{
  "n_layer": 14,
  "d_model": 320,
  "n_head": 8,
  "n_kv_head": 8,
  "head_dim": 64,
  "d_mlp": 1280,
  "vocab_size": 8192,
  "activation": "tanh_gelu",
  "norm": "layernorm",
  "norm_place": "pre",
  "norm_eps": 1e-05,
  "positions": "rope",
  "rope_base": 10000.0,
  "rope_fraction": 0.5,
  "qk_norm": true,
  "attn_scale": 0.125,
  "bias": "none",
  "tie_embeddings": false,
  "parallel_block": true,
  "init": "normal",
  "init_std_qkv": 0.0412,
  "init_std_o": 0.0326,
  "init_std_up": 0.0412,
  "init_std_down": 0.0,
  "optimizer": "muon_variant",
  "lr": 0.00783,
  "lr_mult_qkv": 0.5,
  "lr_mult_up": 1.08,
  "lr_mult_down": 1.5,
  "beta1": 0.95,
  "lr_head": 0.00469,
  "warmup_steps": 25,
  "schedule": "wsd",
  "decay_fraction": 0.601,
  "decay_shape": "linear",
  "final_lr_fraction": 0.0,
  "batch_tokens": [16384, 32768, 49152],
  "seq_len": 512,
  "doc_mask": true,
  "train_tokens": 398800000,
  "steps": 13616,
  "dataset": "wikipedia_en"
}
MLP neurons of a small language model. Each row is named by its layer, matrix (up: input weights; down: output weights) and neuron, and shows model dimensions 256-319. Each number is 128 + 24 x the weight over its row's rms, rounded and kept within 0 to 255.
After each neuron's rows, "raises" lists the tokens whose logits its output raises most directly, leaving later layers aside.

L9.up79 [115  92 122  67 142 147 122 127 161 151 163  82 125  90 119 110 147 107 158 108 177 118 125 129  81 158 147 117 134 134  76 114 148 148 114 126  84 132 117 153 146 108 147 126 149 104 116  79 129 116 121 116 127 103 129 170 114 106 166 117 130 122 136 115]
L9.down79 [105 142 136 131 136 114  99 117 149 161 156  70 130 117 112 145 114 127 141 109 121 163 138 107 104 138 222 133 105 118 117 134 143 136 170 117 103  73 126 137 172 131 139 127 151 145 143 150 102 113  93 143 105 164 103 170 139 145 123 153 150 116 118 117]
raises: "men", "man", "ional", "wo", "person"

L4.up1014 [150 137 183 119 122 158  82 136 124 124 105 115 102 131 141 122 138  90 125 117 165 130 173 148  90 118  91 130 143 148 159 139 168 158 155 133 157 119 164 152  71 169 145 134 125 140 162 113 130 144 154 128 169  90  99 158  95 149  88 101  98 130 103  61]
L4.down1014 [172 148 108 154 102 145 122 141 143 143 124 104 140 133 116 104 122 137 147 128 118 102 147 160 102 104 140 122  55 108 136 137 146 125 136 145  70 157 129 131 104 135 128 147 141 194 113 112 122 148 134 106 157 125 112 187 124 130 103  98  94 146 122 104]
raises: "ida", "ism", "ult", "istic", "ised"

L11.up1143 [154  92 150 121 121 137 144 158 108 112 152 143 125 122 109 121 142  91 116 125 112 145 145 129 169 158 149 186 112 141 127 137 130 124 179 133 124 100 143  96 142 127 139  68 143 107 100 151 103 125 149  81 124  95 136 121 108  92 102 148 140 166 123 101]
L11.down1143 [153 159 110 148 126 142 116 128 126 137 158 134 167 139 100  95 117 155 144 105 162 170  84 128 150 142 113 114 145  87 141 114 129 206 162 120 114 108 112 165 159 110 131 116 113 135 138 119 115 174  93 126  93 139 101 116  93 109 134 162 141 163 104 145]
raises: "ment", "ments", "enburg", "try", "tri"

L10.up984 [151 119 189 130  96 103  91  88 135  99 105 104 167 131 110 109 129 124 162 128 148 158 135 109 150 142 107 126 132 157 131  92 125 119 136 115 113 156 112 120 116 144 103 150 119 123 123 119 102 132 102  66 118 151  94  82 107 140 115 126 121 104 129 124]
L10.down984 [100 110 114 113 104 109 125 113 140 118  68 103 161 125 160 176 123 124 183 131 104 155  84 152 147 125 110 117 127 160 134 123 122 119 127 169 139 175 128 114 120 159  88  97 105 110 111 172 146 130 135 114 190 115 183 140 155 145 134 122 125 155 108 124]
raises: "uel", " claims", "ties", " changes", "ions"

L4.up1162 [137 127 122  97 157 150 165 118 118 174  88 137 131 118 108  74 119 115 102 130 151  77 122 149 143 164 184 127  99 135 127 148 122 130 128 108 107 142 216 114 140  91 111 150 105 131 156  88 105  64 171 103 107 118 122 114 117 161 110 137  64 163 103 144]
L4.down1162 [ 98 148 121 132 144 142 114 162 125 116 101 115 109 124 152 133 139 114 104 117 161 121 158 140 139 128 139  77 108  84 147 113 146 155 134 104 101 163 104 140 157 140 144 112  95 137 146 187 141 160 115 114 121 121 154  78 140 142 119 143 165 122 136 119]
raises: "gue", "er", "est", "ers", "ment"

L10.up359 [114 110 118 102 140 136 134 102  64 118 113 148 112 171 116  98  89 111  56 153 128 103 111 122 149 125 113 148  97 153  96 106 166 138  99 114 110 103 149 172 121 139  86 174 123 105 135  90 102 125 151 146 100 166  98 134 129 112 126 132 150 169 120 128]
L10.down359 [147 121 171 152  87 148 127 146 131 144  89 141 117 133  95 164 132 111 108 126 147 119 133 131 138 138 100 141 128 134 147 145 108 165  94  91  89 109 112 134 135 101  97 123  80 142 168 147 139 153 118 147 108  97 135 156 118 147 130 108 133 105 158 116]
raises: " degree", " metres", "km", "Architecture", " km"

L10.up267 [108  94 168 128 138 166 137 106 180 125 109 134 147 148 153 136 107 107 128 176 138 138  95  96 102 138 134  92 111 126 105 111 132  90 130 144 167 133 122 100  75 114 152 162 109  60 133 130  92  96 149 177 129 139 110 148 113 149 126 134 108 127 105  99]
L10.down267 [ 96 170 124 170 147 147 124 132 148 137 106  83 160 135 183 158  82 164 123 163 147 175 147 112 123 163 122  99 118 145 128 113 111 137 138 121 109 131 111 120 130 112  83 117  75 152 122 152 119 131 157 106 110 150 158 164 146  81  83 139  84  98 111 110]
raises: "n", "ny", "ni", "nan", "nt"

L10.up175 [136  73 129 153 116  72 145 117 138 107 139 116 108  96 128 144 119 138 107  86  91 136  92 118 109 104 136 158 126 149 129 186 136 161 178 101 145 125 144  93 163 131 110 197 144 128 146 132 102 115 171 133 132  90 135 126 138 142 113 137 164 139 156 137]
L10.down175 [128 107 139 126 122 130 115 105 122  94 155 133 125 128 120 134 112 104 148 108 144 121 113 158 104 140 115 111 143 164 129 123 139 177 138 161 109  85 170 120 132 131 139 110 146 126 134 152 134 133 162 129 116 116  91 105 142 137 139 129 142 132 137 134]
raises: "ment", "ments", "hr", "gram", "hn"

L11.up247 [142 119 155 114 120 139 103 139 169 180 120  68 126 112 124 116 115  86 141 112 138 156 113 120 127 114 177 128 130 124 137 115 151 123 103 117 111 126 103 170 144 136 127 136 107 137 143 124 103 125 143 121 131 152 132 140 155 128 121 130 172 131 157  88]
L11.down247 [117  76 166 129 116 114  98 146 118 134 156 136  78 107 113  97 125 112 100  63  83 117 133 154  96 104 146 127 148  64 132 140 124 141 121 129 111  98 134 117 128  85 133 200 131 128 129 130 128 121 148 142 147 142 130 145 142 128  87 148 137  91 149  98]
raises: "person", "dale", "wo", "men", "non"

L11.up561 [138 147 125 114 104 177 146  97 115 151 121 116 151 113 132 132 130 120 166 166 161 138 106 129 151 158 156 113 113  99 154 170 162 120 116 169 155 109 116 102 107 166 118 120 138 138 127 141  83 149 164 144 109 119 142 161 137 190 173 113 134 184 119 118]
L11.down561 [106 164 130 116 141 157 162 173 113 143  88  99 165 144 181 119 122 122 134 154 157 119 122 137 126 110 125 139 117 118  91 197 128  89 102 126 157 116 138  68 136 114 116 138 128 136 147 142 128 173 111 112 140 106 145 114  88 119 141 128 114 127 127  98]
raises: "ets", "et", "o", "ough", "em"

L11.up1136 [127 125 114 133  99 154 124 163 105 133  81 101 131 129 120 120 120 121 136 107 107 163 171 138 129 134  93 134  80  87 150 121 137 114 121 116 178 133 151  95 186 133 127 121 114 102 130 115 107 113  94 129 181  85 118 136  96 187 160 102 113 148  93 146]
L11.down1136 [113 126 174 173 119 149 132 107 144  97 109 147 122 131 105 111  97 157 136 148 110 109 116 130 154 140 139  84 138  81 130 155 124  98 140 132 163 120 135 157 140 119 161 118 128  69 121 140  89  85 145  99 121 105  95 156  93  94 138 123 176 142  99 121]
raises: "y", "ies", "yan", "ye", "ra"

L10.up850 [115 144 110 115 123 127 145  97 134 149 138 139 109 110 109 140 121 113 116 151 141 107 152 137 130 154 112 128 116 105 109 111 123 144 114 156 168 126 111 135 146 151 109 147 174 126 165 132 139 133 133  97 136  64 111 150 112 121 120 113 103 159 125  86]
L10.down850 [158 139 108  94 111 126 174 147 124 150 112 121 123 114 127  98 143 113 132 149 137 125 118 145 130  96  94 173  97 140 101 146 102 138  76 153 134 152 130 150 164 123 151 123 158 114 139 154 120 126 135 129  87 132 129 108 151  93 117  90 148 121 154 124]
raises: "ets", "ett", "et", "ard", "ot"

L9.up576 [105  96 119 132  86 200  76 156 144 140 147 124 124  84 152 113 134 127 168 119 130 143 124 102 147 125 128 157  94 121 136 103 149 146 132 132 183 157 109 103 101 132 147 136 143 111 140 149 104 163  83 132 152 139 150 192  92 119 138 163 130 110 119 139]
L9.down576 [133 107 121  88 108 168 123  98 147 107 142 170 128  79 153 160  87 113 141 119 174 141  82 166 142 136 143  85 147 129 119 103 160 103 108 149 132 135  92 132 120 135 141 149 142 100 131 140 123 118 121 128 142 150  97 211  65 118 135 126 107  93 137 147]
raises: "ified", "fi", "ify", "via", "vis"

L3.up1179 [150 155 141 137 145 138 107 123  81  94 113 115 126 124 134 139 169 108  95 140 142 142 152 141 136 191 167 158  95 163 107 153 128 107 125 162 137 124 144 158 135 140 129 117 142 152 105 149 168 125 136 139  83 167 118 118 176 146 123 147 132 172 156 158]
L3.down1179 [112 140 116 140 145 115 139 120  94 134 136 150 153  99 135  80 188 147 123 106 178 100 116 157 111 136 103 165 151 111 124 146 129 125 153 120 158 101 157 152 134 163 111 104 136 122 128 173 142 103 136 106 139 146 105 116 128 151 137 137 110 146 122 143]
raises: "ments", "ping", "craft", "ling", "ment"

L11.up779 [132 111 167 127 132 130 116 107 130 130 143 174 134 136 137 104 106 109 130 165 142  84 106 117 128 118 165 137 145 107  98 124 121 116 135 128 121 158 118 139  77  85 150 112  90  94 105  92 143 125  94 124 131  46 112 128 153 156  98 123 118 100 168 124]
L11.down779 [111  90 107 146 134 101 156 101 140 141 144 154 111 149 117  96 134 112 145 169 151 139 103 109 143 123 152 138 151 133 115 118 145 128 138 116 164 132  98 111 124 147 130 113 141 121 140 126 136 149 111 149 116 105 118 127 125  95 123 122 138 100 162 141]
raises: "q", "habi", "ash", "adi", "ha"

L10.up503 [108  99 170 105 122 107 108 140 101 150  97 129 125 146 149 125 134 116 138  89 169 107 107 149 150 124 118 108 124 164 142 107 125 135 123 136 102 138  54  89  85 145 116 112 147 152 152 106 107  94 109 107 133 132 187 145  89 136 119 106 116 120 138 129]
L10.down503 [159 126 122 113 106 141 133 148  87 120 122 147 123 146 176  94 118 137 157  71 102  91 122 124 125 160 133 179 113 122 111 137 135 107 137 112 158 140 130 118 132 114 141  89 126  96 140 141  89 110 131 104 142 131 148 142 150 126 111 137 150 109 135 137]
raises: "ized", "ization", "ising", "isation", "ised"

L10.up888 [ 95 136 116 109 145 173 135 120 124  98 118 108 102 155 102 142 127 114 164 131 117 152 112 116 110 129 125 104 135 185 183 139 150 172 127 167  79 131 121 104 142  63 114 125 116 137 135 152 116  83 114 129 140 111 113 130 114  99  99 132 114 106 125 147]
L10.down888 [147 106  90 143 136 134 127 158 133  79 156  99 115 153 114 156 162 114 119 154 115 130 129 105 102 147  90 123 146  79 126 145 125 110 107 143 177 124 129  52 138 131 159 154 143 115 108 118 118 144 103 101 113 147 152 135 112 126 103 145 133 136 123 128]
raises: "iz", "ic", "ise", "ization", "ized"

L10.up499 [112 134 102 104 120  96  66 129 153 135 131  89 115 139 150 129  82 149 137 146 170 141 120 129 106 131 123 137 121 126 168 123 144 152 129 102 149 137 160 113 140 118 128 133 152 143 121 172 102 150 130 172 124 145 166 116 132 134 134 129 126  84 149 135]
L10.down499 [138 117 163 140 145 132 148 112 139 135 150 111  97 123  92 119 135 179 132  92 117 150 131 105 155 144 155 156 145  91 179 122 116 136 106 118 123 170 156  94 124 109 132  93 125  92 174 110 149 117 116 135 125 118 138 133 164  92 107 147 148 135 124 134]
raises: "lia", "lio", "rk", "logy", "logical"

L9.up922 [110 155 138  85 148 155  63 105 211 128 127 160 124 145 155 105 105 118 136 130 133  98 115 124 102 106 138 104 136 106 110 109 119 130 141 100  96 117 154 106 126 125 157  98  52  98 125 176 105 117 115 112 102 132  78 126 145 144 118 114  91  96 125 122]
L9.down922 [155 149 148 131 156 143 102  96 135  91 135 164  81  94 141 162 159 138 130 173 142 168  91 155 123 118 155 127 133 119 150 152  96 119 103 113 128 124 155 150 123 113 118 169  94 103 134 163 138 104  91 154 111 175 154 125 118 147 146  92 186 127 141 124]
raises: "mann", "bold", "br", "bach", "rich"

L11.up1129 [166  94 138 135  96 129 118 128 118 131 133 189 127 151 139 114 141 117 151 100 130 131 115 121 149 112 135 164 132 203 137 142 141 142 119 151 126 164 143  94  89  92 124 139 131 165 137  97 109 153 156 136 173 138 145 123 114 120 156 133 108 134 140 166]
L11.down1129 [116 138 113 140 132 157 130 127 162 131 123 132 134 124 127 169 171  94 114 108 116  93 182 148 135  83 140 154 107 160 161 140 123 134 152 111 125 140 125 126 117 167 136 142 104 180 125 110 138 104 126 148 151 177 149 173  93 163 136 138  95 173  83 118]
raises: "ity", "ities", "ified", "ify", "istic"

L10.up935 [143 111 175 145 112 104 121 151 116 137  96 178 144 116 147 108 124 122 110 114 153 111 138 124 111 121 135 154 117 101 121  99 115 114 129 135 186 120 122 129 104 124 125 101 118 148 148 124 126  64 138 148 112 151 172 119 130 116 155  93 164 160 127 150]
L10.down935 [163 118 152 159 184 133  95 106 145  95 139 161 120 135 125 133 114 138  71 103 124 116 129 149 130  92 147 126 106 121 152  94 144 178 114 132 115 106 148 141 110 115 114 124 107 145 184 106  99 116 126 168 127 179 179 126 117  94 138 116 115 148 124 144]
raises: "our", "ather", "ook", "ities", "lo"